From a checkpoint of a small transformer trained on Wikipedia.
Size: 13 layers, width 512, 4 heads of 128 (2 for keys and values), MLP 2048 squared ReLU, vocabulary 22627, 60.7M parameters.
Architecture: no biases in attention or MLP, untied embeddings, normalized queries and keys.
Training: 1396M tokens, 10651 steps.
MLP neurons of a small language model. Each row is named by its layer, matrix (down: output weights) and neuron, and shows model dimensions 112-303. Each number is 500 + 25 x the weight over its row's rms, rounded and kept within 0 to 999. Numbers have three digits each.
After each neuron's rows, "raises" lists the tokens whose logits its output raises most directly, leaving later layers aside.

L4.down1891:524512474508511480493505503465471504519535500491492467537497459468466524464485534546507527503535498504522460438467472442492515518483522501539480529521521521510493495503518497457538504487512516509467447489531490479498524453488504466487501516484540469503484490536516511522488526497506504495524501519581463455523485530538517523489537501501493456480509498411522500481496497501539439468505510538471509504510515496495498497487516457500505464538503544501477508450514461497544513447496528496496454516503492462494488482485525514503517481491492509492449524549481532444474481486527473531
raises: "ing", " goal", " goals", " them", " Goals"

L4.down12:530484486542563474495496498477463493493477484550484474483512494487533463451533477488532521467501467492519512505482516553523539538531521510478489537537520522516501493491520545536498522467500531481535493530536487524495470474497488494490513520533545449513505497516473491477484514497540493484480508546507501502465464483513463496519555508482487456503530517511492479518467546517493472516483478481478471488516530496509476495478524493462528537514501522499513526520497522528522486474513533573452420491484502501512527485524542537518538564514512481480500553498539551497494482505489513510
raises: "yl", "ami", "ce", " its", "ac"

L6.down604:497506459485532484472518490514486528508503502475499502500504533510501476492455518496513485485476445526529477477486494508501505550488506485480495536522541512505505500513530512527486494516505509469514493458479520491501500514528472465542496511484506472521491508552492510528482474500462504527524563518472479454441494472531514505548482525495534526439460464518469520489510492488521555480535564482492517469513545496536520524495500484477492499511525516551509518485500491501477463518548478496531517516470462509517500517505495516469480534547528517477491479530567523483481550534488493516
raises: "ually", "like", "sequently", "fully", "ors"

L6.down1752:500462507494503485488460484507466477438465469510560496508475495539517504484461529493508498506455508501484526497536470499459519488490460484465459498492444527512453493515518478459453504486530490525504484523534497507527488496477486481515476467490502534492470464470488489490521523482470538555441478540511497516504448490496490523478505473503450549473536510519514524504572503475498501513499487444522527496500486512569438488501477501481490499504489521477487439497547493453478456521475520504496516518523528486502491474476490520502458483546493493542455502481500536508466499519480505501
raises: "ied", "century", "und", "ened", "ène"

L6.down900:525505539515473521504513482537491474494495498481539476489496549477515521496536508523485478499497477514464456543542500516508479526481514523571513498477506531491500513514480462502483466573523464517496513496458456519532511484466477506532532473497486487545501538552527526492508473511492523525506477451483512461499510519509518489522490523534488494498486515538478505506498527500500512514507460522503553541522471545519536554485476516474463469492515524530465496512504486448457513538523521487497479526441514478472486498528521480537489522488486511508502493548520471495497508526534533503
raises: "tr", "t", "d", "eter", "ted"

L6.down1726:512576471509460512503544483530466460507502506531504466510517503547541511509552466506502493467519539511482509492477498475504518518519523470505513547468498541493532465514485511487444549492478536496486530509541530535468507490539520488492482482461493527525477510509434469477505510528494499501504518502558494541579500458485506492462515505507508490493459525493497510477502514477460476508479506496526478486499483493472536468524537468487495483491460475496551538465544506488456495504502499497516501490494490521496534532520454488488518521499544537476474517481478440461490496515485515494
raises: "ris", "coming", "rie", "rid", " $"

L4.down589:461516494507510515500523471487495494519511473507471522510494514485465474514521515527495510525503575499508523459441534491518498517492541520534488462521520530481487478532467538479490513544494517512454545483499484500477462499473507510485507491462523460495507506507497480533472456545508501483514486474495468472508472531507511498483493464477503496540471539515498480544503513501492547529452526442478479516539509537475459464518466519521529496506528540488537528417530475467457504516467468498468484481494486497499515480502512490547502505495500501485514504458505492537502493520454541536
raises: "ns", "ty", "anced", "ances", "ory"

L4.down1729:514526475548534502525470510529492491495530501498484497496484491536496483479481477472509476483521482484526530479503509554493521498526491504527486489527478504475507519509475513543480487526443537480500508481500488464511478545487502524512500484524490519479516445481506527495438490541450513427520474501503503475501487499493520489482479511514506515491459514497481458503520502485506477471527521421507478528500528530472497493496467491445533509507484498460502518503459523502490483508504499524506474531515452524491483484490489430535464507515483494510511491510527518473469463499457479537
raises: "ís", "iz", "ft", "asan", "hes"

L4.down1699:528509490482476486497474523470521459485511490507509486552519512513475490486486490505461503501501491538525500493489534466541498484503509501513519519514501522483495530437482491499459533483549449463502484521488528496490499531496486550495472475494520487530530473473483480467469435519480490499512492504448509544473506524493524486511546496497485510496519464509479509516464472474501471526529515527491539482542513534525444530528478495486542514513482499467486525478522476467512508554543517485477503522523482475478502493459505515519484478494486469504516498571490519511499453527503522520
raises: "y", "se", "ir", " future", "n"

L6.down173:504449502449492505520490496461496524532483500489497504450459532515531492493488530500495506453436482505523477515482481494504490529485531487498518487502514517498531490525473505498517479435475486539514476481467527478522478511482493502564478498535493505525474488489488490489493517501477487488484466519516495489520466499486457480505505476539440487491516491447487470465514533515501492477476504464497495503494478498475519499541521480548468547535448529518511511503479551532532485502494517492529491519478531508486499522511511487521477492533487527480537519484538471476474487496497566487
raises: "ads", "rat", "ad", "ock", "rand"

L4.down121:497534492480488458516475522520440492492469537485454454514494508470524478478528494481489533501496491504481496487486452482500493550520528516506511532521505514499478506506482454506530477497506517480507467490526504525479446538508510554515495469489496479503465488557522527493500488499499478491512483519572519560483491487526528521485489438505549523511455527463528516487511497505446458486485500512484487514525486512526489516501516540487513504494456468497506467478486522490485500509498497517542508501490477486474524497530473455484498504481487493492476478489509485506488512475472511515
raises: "iment", " to", " from", " for", "att"

L6.down1885:501494462493501472458495510485469486528509497476509542518512497544481512559484523492507498449449498504533468524508524538479426505533502483483481511477538499525468502486519514454500543506515504532515487493508455482485500551492561470501523472512490516495466514496506535494501483507473515473499533512544528495528506528522488510491499485485464473482510539464514513483463470485505519525542475521482510485471502506475527482520496535501479471483491506540517540452519486510526486512516551488516521523482519472507447521461540496536502479554529542506519445481504498479490487481476452477
raises: " it", "ely", " they", "err", " They"

L6.down1166:471494520503513485468527499473481477522507470497512492499504523494487495534526527505477477481512511516517470523515502504476479524512532482495486512509499462503501508465506485525502525502542501483505507524511493505519505519478470458533505490522509484492537518502483526488488444472489536481528520510441489515540485502531525498523526554522507562499551480518499543467487460495477478478538497515454512502496528530530484539508499526525502495490493482506504541484521520486515517519519494498525513502520520460474542490447542488452515484523498463519497503514559514535537510526512471496
raises: " than", "body", "where", "one", "illion"

L6.down859:498463483523438484503476499542512518527497515495482547534474464460531486544503491502462521524512491458521514484494499480513486536510499439449513503524484494476470514506494532536506450460484500509496481521473508507496532482466520522506509484475469513506492513494511510541434446524478505508536490519478477491457491479532491514458490526471491462479534494528474523491560497499529453498519510473476540476513530475531467495532512502492513505510528473533498517519519500534506481487529484518457515500502506520472498491500528486472478522556509472537459501499495483501495496528508501506
raises: "est", "ness", "ards", "fully", "like"

L4.down1572:469498521473496483485489517476497528507495447502520537502491478503471491562520477535502465529497497496509545517496498509526488515479502511502481515502499504491535524522503509465493523525475496503472468539487505472515491498515497516521471497477495492502451517512525509496490504541510536481466531523488537499515472434490484461465513490510528466493504513507518522452497516550510475514451464517495503534516520474483518520460534560509507467497510517481497506496480466469451502500489467507507490492521477463498495472548478470487529488484536483568564469532495487505458486514526493482
raises: "hood", "ains", "ain", "ature", "ger"

L4.down31:487490484498512478519506480493501555512500517507468496470504519512519501512451479481571507483489496464505485491518494500526514492514516480497484466486507521498461431496536482503497506516491526501509480434531515510518491474481534477482502532478505498503508469513486533535494515534497461504483478489494468523487492549532576530473529502520474551504468493507514456490473463526461504472507478511511525469480494474507471523509481463479441494514479490503525504474481515443521525537488535522484501463494485471445496478489487463553484545520489521515526529479495471475537510486515579543
raises: " during", " when", " after", " before", " shortly"

L4.down1728:484508485473517511529497514519514493481506493505491519507516498549498526550497505494553508501498521494536508528517506508485456464472480513444492498517535536530480495501509512505503481509516493512516431503498484463543518500489450489514458491496505519511456480510483531502477451503505500484495520509502524448520502543472478485523510490495485480504506472492542507528526506488550506510521536528502526533497520487478466497489483488515475486528567484489513467518469497494531495498471488505482493509525491519496471523488535504542515451504454482545526508553543492492490493510543481533
raises: "season", "abilities", "ances", " particular", "iles"

L6.down1790:514464506509536543508499508471482518509479464486505514520479474509510533492444503471478495527493490544459487499489547500507485454498493466507510491486481505453495510488495509470513497516547498542451510510489489480522515481542502459540530521501519524522526502550509499542532482510489502499474503487493484504469459509494484484497503478475486526511507462469518496513513483460525556483545565477466511520513491487509475514500440499487478517502526560493538483451510483507493484508511482502483529484494499517503457479486479487518514496520478532506542462493479514505535436488490561519
raises: "ually", " arts", "aged", " ever", "ages"

L4.down171:530476469502527496502516484493491559522471539530465499499519482499535486515521542509516462529519477500490516476522542477521549470539503463507472499510495555487501487551494489510504508512482492494496435506528504520531504487495485485534513544498446475494530512534505468463525498510510436513515509501543538518500475536526471446490497469495504511487493517518501497523489490486499513455512508523485488536490530504505476512472507498499520471481505516502489477510501437499524543513546532549496505506552477529486502518513489469511521484540462509481483452518512556511515531571519478531
raises: "ued", "ues", "ub", "ads", "x"

L6.down758:501524483443504471464486528463489461479521459477503479472488465499506481498484518505510521528498520471517497531508484515528485514482543519530461522466512513492469465490523493518463483528450506507480494513534488511502505478545475504492486469538509493566538514521522455481497501466476490527485494522484525476507495499526490512497493551533506494515495480527537521492481480518486516531451489493510498491524456537481494517439514477525495505550551503456459529500460474543525516520515493513517461507471497498505478485542552520512458496460506458478484500505510511524452470491471439501
raises: "fully", "ael", "ically", "icate", "ahan"

L4.down70:497466492535501507481498500507492496472441521489484525522544493523466523435509492512471487489508542471509494485522490477476482537508492528506522520487519526513491477512480514522516527479480495499526487496511492505508488530517532458502554539490478484498496501482454505510470487508485499512515488494496517492479537490497511481517488553466503512503507465484529473479503555532524522538525513445478489507527487519480500545431486472499464467549515527534479430499482517498512530494542559502521518498489543492515464461498520502532522534542480483496568493481486504493464476517512488517
raises: "illa", "ile", "ill", "arted", "up"

L6.down339:501512507458530497518524491479464504503492453548504480509502500464511462510471522530510477491529488462518520497511535494540503492527489502538505499464514542470487490521522487550496479502532530470483493486506522476449482563461509527493507511512498538480526510480499456482479481510516526499503495511525482506514544531504481523506482499468474509527500502518521501526451476475503513503522485498542531500543476520495508482513523466517526474505460491490484493530496464478501490484464494520501486467520489487476493496502482460466542477482525522469527496489480536503525529526496507467
raises: "the", "agon", "ful", "icated", "ened"

L6.down1626:519505429485501479497470489499545489465456483517459497471497481506521477498503488496536494498492495505553468500489547474497509529561469461517525496491509530488487503482502523505516515460573489503502492544460514487538452464512503488501508460513490464526478491532498487523477488556532520450527477518489481489517500516459478475470509499507479477497537488512506491496486522491489517487477476493508524455493519501466483507523502453532500512464489529477498497485439507452508501492517457546510444454502490507504541535512505515545507534489522552522470458551488515492505471494486516519
raises: "ed", "ted", "turn", "\",", "light"

L4.down1847:508475499528468518486477488531471490498510492522512539519490512526522508501536477472559498510527562501561530491461525508495502463444456483485507514525529536515477462526495497539507537480537529491497553524476504462453543469476501465514503475516503537548522503491495525460485532495501468525579472463531499502465491509501522523526530479534490505484510460492520481486479457491561505493544492491497494513478490501531492495542478511541538454500518486485508524503506485527486484533518464470493541535471472499516461487485477503468482454495501506542469521469532473490495503535493493486
raises: "ten", "ster", "est", "ton", "ened"

L4.down643:479464488463480528528492500494508549474437493511534472446507504462512485512508463458529551538483534477481482506492480503517503503471531492481489513490480510525532473467453494500463502523475433526513478516455516481484514457467506481530510542478526468496512515486509519459528499502500471492492484520486486486501551470504529483500522521475463533513521520498508531433497542474507489474491521499491507511544503489468539512477482528469518478471506521530483497490529534515491539510492482508530466520562499506517528504520522473478509500543488471487524469520528524509473486524521489486
raises: "hip", "ty", "redited", "na", " basis"

L4.down913:522522499478460540477521515502458468456513512478466483452473500480550473449514520479530506520488514526496477469514453524500476506521509471462523504505486471469481474546474500519521553499545501475482502480485502523506475517507531494536506540498446481470483538511464539525530436472514517491508480462483513531464526473472506450480496472479538521470522535500524494472505548462494491444511503504475429458511529504511494487477471496496528519499518437485478521514495459508502516489538503491470511469494500509494535441494484518497506465493536459503496441458544456525560500477519491488
raises: " been", " done", " they", " had", "ans"

L6.down754:445529498490471510532536501510526463514502489444480475494534490436496468560491510502464510470472517481520512494484462505527487508516489490494463506570449472470545496490500480494492484493532510497458475505473523470508451542533512486465487519483499511481514518501501493561495481510508496505499508520505508502504471494504507481425512497457495458480456498471454501505488492506509508496458494523473510515534498514523502497518452507538518498482500499480545528469452540497476505493509477517493498483475503526476509486486525517521484520529500475518502462463519545504470490522515509532
raises: "inck", "atives", " on", " membrane", " place"

L6.down1525:494551550483451467492496493490526483471514486521555481514455471545503482546453492494492458528503516526462471532476468511550500471522494500529457486475472513544504525493492472513521498523510513486518486542503529523503513542531490529460532509508478503525490460531491527505521477498499499469500509492507472529555509490503493500506539504522507497524473502498520475515497549518503490530473517486527488461466468505452524494480537552526456503536540491530489507546485505500484536531509543519489512525478505494498466514504534455514472486516523460498492479540527499491526477519476447514
raises: "|---|---|", "ibility", "iction", "ictions", "owed"

L4.down625:485516505455509476496479473538471472514492518458485479486478433504492495489495509498483503523538519504494494525469517519517503469475509517488502490492498520541542459488485516496524530443476481492449497489514464472528496494506517505481509501542519476453488474464472490492531533487505501569517496471496516494513545507506519492506492482488540477485498507478492522497525527494481461478504492484492507516507542468481468488527496488500510475501536498496498507476523456463517488549547482545474469457509511534494483492523517504481518496501525476468498511547504467469499484499528466507
raises: "/–", "holder", "bo", "boys", "k"

L6.down264:502500501563484494460565485507487504482472504490449470510493523521509515457511499458537479516508494479532471462468487474528507460486492485498561513482498528484494517513494502483476486471493491526498491513486475550526525508517512481500515498492483502522516501521494554514494478479531492520483486497477525553461514509482500539513524494523505525490488483535498518507518461465512507527482514518553481502505500471549533553508509492516456507461518467509466530483485478514484502479519488522496495531469488485522510505505492495493488476446522522491496433567505521486454513493493489460
raises: " times", " its", "bo", "p", "long"

L6.down409:501463476541528485533529481514455521486509526505504520493561502555457457527488484517507492499510519507529493503446494493510490507504522508494542530549498504466482535525533498504503525494536535480518491497504503472499555484550535524500509528469553521509488498534502475504500458536497522502482524532527509524503505498461492527519492491504507456487508533480522528469498452522522441522486521470490508474446479467516493481486472497499513567488496509489444515507488504506510510485511484524514526517492536501525457504473490512505499491532519475468511469504450517485473480486478435498
raises: "ence", "ary", "Climate", "ents", "}."

L6.down314:532458512510500517508490498530459517518475484535475480470494515563506532548472471491497504504486487489467465537463516513480519482512526516498483534515525494505512495508534479500479561489537475497492484444498476483518475530542482493513498510521502496506528502555486505506500484524474518453526498506486515494480494461576499478493540480481496484482461533570518486503511500477494512460465491560468510503508520534487527530485499526479500530480520476515493487485513513502482493528515447530497468464499502459499465522529464543476544512494539483542470498517531484530495504485493497535
raises: " than", "da", "ition", "na", "iation"

L4.down1964:468505526486456470525480524488556458483498511554468503540464519477472467512484523491506488468474496525524509483476491415499497508509487485500525457491527496523516491492529480499458470528528514500452468471488539476480510509507475502511555554470522553492516525497502485501492494527495523476526483461469516528505518494501569492452514464482484510496476484516502509480471503512477507481530479517497502475549507507525494567464490473510531508506503466509497530484510464448522498491549539475511489474507518483506522513471507468482509468519472526489473484508491549466491474457493515535
raises: "53", "51", "35", "52", "46"

L4.down1594:540505512517490516513496516455496521430455507520522532581504500491560484497476547510487501485506502547515522530488499504526482483484517496501488488486514490501478497491500493530527476464497560504511468517536507517534482542490508488448481484536478483519527523548506522535532476510536495487488454517503519531522477487504524477530484558544509451502510523450501491524515508492500475532509512507510480453530501510480505520476456455441479526464521508505485524486490499505520521493483499486494478499516477474491497515529490579523510503464507536500501496546513529493492501556511525471
raises: "day", "an", "vens", "ody", "ennial"

L6.down79:521467491527516471506536469522514486474539531531518519496528539523500526509539498483502507497505438520538525463503477503502507505471515514470525509490483528507482532468515530480478530468496486493496520515511514500554528512465465486539493485486531526471500514486509535481467510534548479470562478466454498480446468517503498457497502506520520498535479499495460489507474486522491503472495510517489577515456503517475507555527495493498541480501479481514510476475506467503517526492465459507450471522514473460512496508486492535505454508515517526510489541492481510513493504490485507469
raises: "y", "se", "ir", "ies", "sequently"

L4.down303:509517488491475494472513504495474475479518535495492505490542463518508518535508494501494479480457490514525535506479539493499504504505467523511515472492546513496533525485530536483491505499501525497502524483506528485498473488539491521539493526488498484523525500482483471540468477544457498548540542496521496529527469521454532521524484497526516511463496497496491496507491546522523478493536481527445520546510482513474530469508482541519454515540471505489518556450527460508538464557527548474514474490526477483489559497507518472505481478484466531512556476551541498469533496535548526543
raises: "ral", "ring", "encing", " to", "ads"

L4.down691:475489502564551509512524477548487481513500507482506487530474479470494491451561493511501460509495528485526489504517495463461496471552547498530461484493481525478545481535523505505518453490490499482494494489510548482488515492499512465489539502455495475479514510489483503519519457518464490471491498501499497538534523535484505482458498494524435524523464504501454512490539559482518505529471524476463509487518551489478500506493528478522503510457474553448543514492454492538522472499538524490514518469500484489532485472471528474498481505471520471508532550522498524484534491506512516500
raises: "rd", " her", " she", "book", "day"

L4.down687:475502474532527528475510485495502512483501485526502487481494528498531497512503498435475495491481508461538450475473493504510457533486487474489518548524521554532485509511493516475526505517492517526521559480472482500484478482514509494453500477465490526498540520476507482450503513498527497511479525509501478562478501489490497484472518488451483483536495512518511495517495482489498458470469521515460486455497519522493529445501537500516517495526511489490462467497490483511473464509477501536554453456482487506481506557473520471523506493529528563480470469527541494521486494539465493525
raises: "ened", "en", "agon", " Background", "Note"

L4.down1788:488498471532508507526500476551486495547512485470517527489507505506495487538498488484501481494534519507501467545511515509458452458524496501533515525477504496470504501479482478484455506511529481492539470516512539501534499480549518525524471488538517476515514501554506512516467515500495482556528565471491469509505471519503530486507502491513521481541527484488526491533506525500499441485475512469447514456512512526501431457464506458542494477486539512516467532522510507511522459496500492453501497441491546491532515527484487515496525488510507550524535528500492504522497483525503480513
raises: "eries", "et", " sale", "ets", "down"

L6.down1605:484505516512516506484531485508503522511505515516474496490528501473478477525521505489521506519507510515520516522476492484469492444520461490491481480506493472474500511515507518463535497540496487527496513465518550510515522428497514505487474555500528474478485489494464500475525497500458506496471527529475478499517541479512567464521494541497505470473491536477524482485559539514529505510555508491417502538502501509536529485552472541481514503519551516482491506469478496498483483475498512502466490529488530492461465504471517532538466510509538491480501500504518527509544494509455520482
raises: "ous", "ña", "ñ", "iller", "or"

L6.down663:511500522519535486536508475488486467476489475507517464477519537521457496477471539505519498480523496499519504471530504546482496483492485534507508508518466502524526470514438464476506532541505512534466484466502468455510514519491494482514517539505489507512568519545491520507508445483478484495495520557499495493501451476540481503509528467515496502531475481523447514449499524500527449505498509525477479489491505531486530452425479491493487461473541492476504519490480516465509470555501574488479516501507492509518476484486530490514518528494485483523517484518515514543508482524476527478
raises: "na", "oot", "hes", "agg", "unda"

L4.down66:535513499506465503484488419542490509489479494462514500468461489512496500508456486482521513479530492457513477494489525506516508472485477509472482498499506491487519522474450480457500523413511497482449473499478474523481483493480513532516504496461473470560523549492479484475528458546498556498509492518448513500475497486498490491487486496495489443505519497491506515528479535472521486508516519480506538518498470466531492504500480485507471452455496474540483520476493487491519479539512504520495517479542458461477462520498550459553521518469486479511481531433540471517475507486497512528
raises: "ept", "les", "ishing", "class", "ancing"

L4.down124:533532497537522495491496527519531497480476526465514485496504493467509511482518493496433505459473473485529505497484541494458490518472504496504506473456487484499523497509521501479516532475503481448498478547498521493495508519495492500513452472527524527505504494467518522522559504507503458505510541512505484503512508519477495433507498497483488470559478507489443471493511484552535462512494505534485539529514511458523469537520507557533513504551507549492488485514476467523476502502494511517505512476496533464520518464491520527516484522490509531486505513503498507502507482521477555536
raises: "ages", "ix", "age", "ice", "ments"

L6.down413:506523476495538470487507479496511497469479491496532478519489499511503538466495490515465478504495527521476486488479491525505464504513563539493501535519481468468484509454497469491510505491520552515491496492481494503470499489486483518508526521537565543513542562519519525486513486483484524447489515506535512509531508475541505499473514506507527465506501448473484497502476506508526473485535473516486505496541496528484489532535543517512552487450534514503465494516515495501550522474524470531508482505490472456475507522539518466520476491510498497500524499463506517495499459521496491498
raises: "Species", "el", "olec", "aru", " bill"

L6.down1339:502503501497522478532526495486529549542540492495492488474487508499498503506534513501486445500498500462513466475504533497521462483535461497493484468519519523497523529516481491498527476538482486492487511495509495513523522454475531470508536490507498502537431498500517488457489478526499559504538508489544523498502479480485525595488507452502487493484542504528544453499478541537542501480468533491520531506478490425491445486524477494530555468505482467504487515524446509482514465491507461504555531502459518540463538493483523530499510470523506465484460499478512481541497534474560484487
raises: "es", "uc", "ures", "ed", "board"

L6.down1674:523525450488567490514536505499517482476457518488495455500484517488496501491459496476493522510510461532483486494444516479527520535534497532516516515535490543485496478487533518498567478501491506522518468487532497508511494527469510492520478490545514493475521506544442501492492479507461521498468532514536475480504475494495506480443410517496529485525521535501519500482493504507549477532516467500511540501484494520508514468482525516497475510531496501487487489522469508506462480451513515483535466504505507480508485510473463477499475503475482535491468500541506468453463497528491542502
raises: "án", "and", "ano", "ism", "ms"

L6.down1006:506445522482510517526490540511503492475481548457538515518449479516472482498443495534493519470528531537478484547516498522500504477476498481528490507493488498514508494530478514514511509495493482560458527513457525541481473516494541491499503517504482480488531503525476499520493501535524510477466480534498493509494463476502446469540487510541553493474499502493481444484538510464509510460520496487455487485517493468534497509523484467514536546502484497482535440515535480504478507487519511502484471512522453556496492490470486487510480508491560536468523503504515499472491493521499523448
raises: "ines", "ine", "are", "ere", "ive"

L6.down600:485491525484451514493510472526522516520475526475508520531523491532517508515493507524463510542497467513506476531497528527485510507444498490477464524523517493519502517519506472508459553514499484526540499558513494532508499513504516518563497504484520476530465521533500493460501519510489506475510562467520511507528470492492530529472523494471529492517521507459481511484482522525455491543504534501461512473511500489478528500486534517459521492516496490541471486486489461509496491517478514520511501509486487522505478509466495510488515493493498527492441483512503490478485522494509513482
raises: "ary", "ury", "inations", "illion", "ined"

L6.down1714:472570520524458513503513500506524520443506471567520534465492469509505514502534512520516533531476489478531495466507472446482496572495538475492488492504459521478535484501474461513512476464500480472456455486453503477551512478503481483526523476467476500477505491520523485490477495525539508513507504464497518492523478472491493511534492491504526496503516527500507473492504485449495464477518512514479527563512468535497478481520439502516541477498513506472478514488487512516524494514502496453517525484498499482493499470498493500553536499518532492516494492468473536479464515478501466470
raises: "iment", "sey", "se", "ied", "y"

L4.down272:477505480545521510545443494495486503488536506512523470490516516500498473475496479501508519514477511525480560509497492451503555514495455525487477515513518525535471522507515475504490513509503508487460508496459475470518503489489484495497522511481451501499490480455522500500521487499519497523500540529501487469529493503451489524531498495490480469517488474539475494519507455506501463511498507482504469535466492518492495511503494507506494526457494508481534520493480438505515529513555482472527471512487523530512498521456508506499528497448457505526558496520514534475444493533502461517
raises: " how", " what", " why", "istic", " whether"

L4.down1868:524545496512527509526518535537491463508494493474515510482526511464560516495476524485489463509540492511513492421476517479491517489535508519500472504507495500501452485525484500513438512456498506514530519484515495506517528500513489467479524491513477526479521507485534472485502536500491513483551496501502492506519529522504518564477506481514510462465512492525508513526532480528523496525481499539507506474538499475478513491517476491513492505551571531501472510464511520499498484492497505492481486494526562449477521498463551455511535467479518470498481487491520508511520436507538482522
raises: "ational", "omin", "eg", "ames", "ership"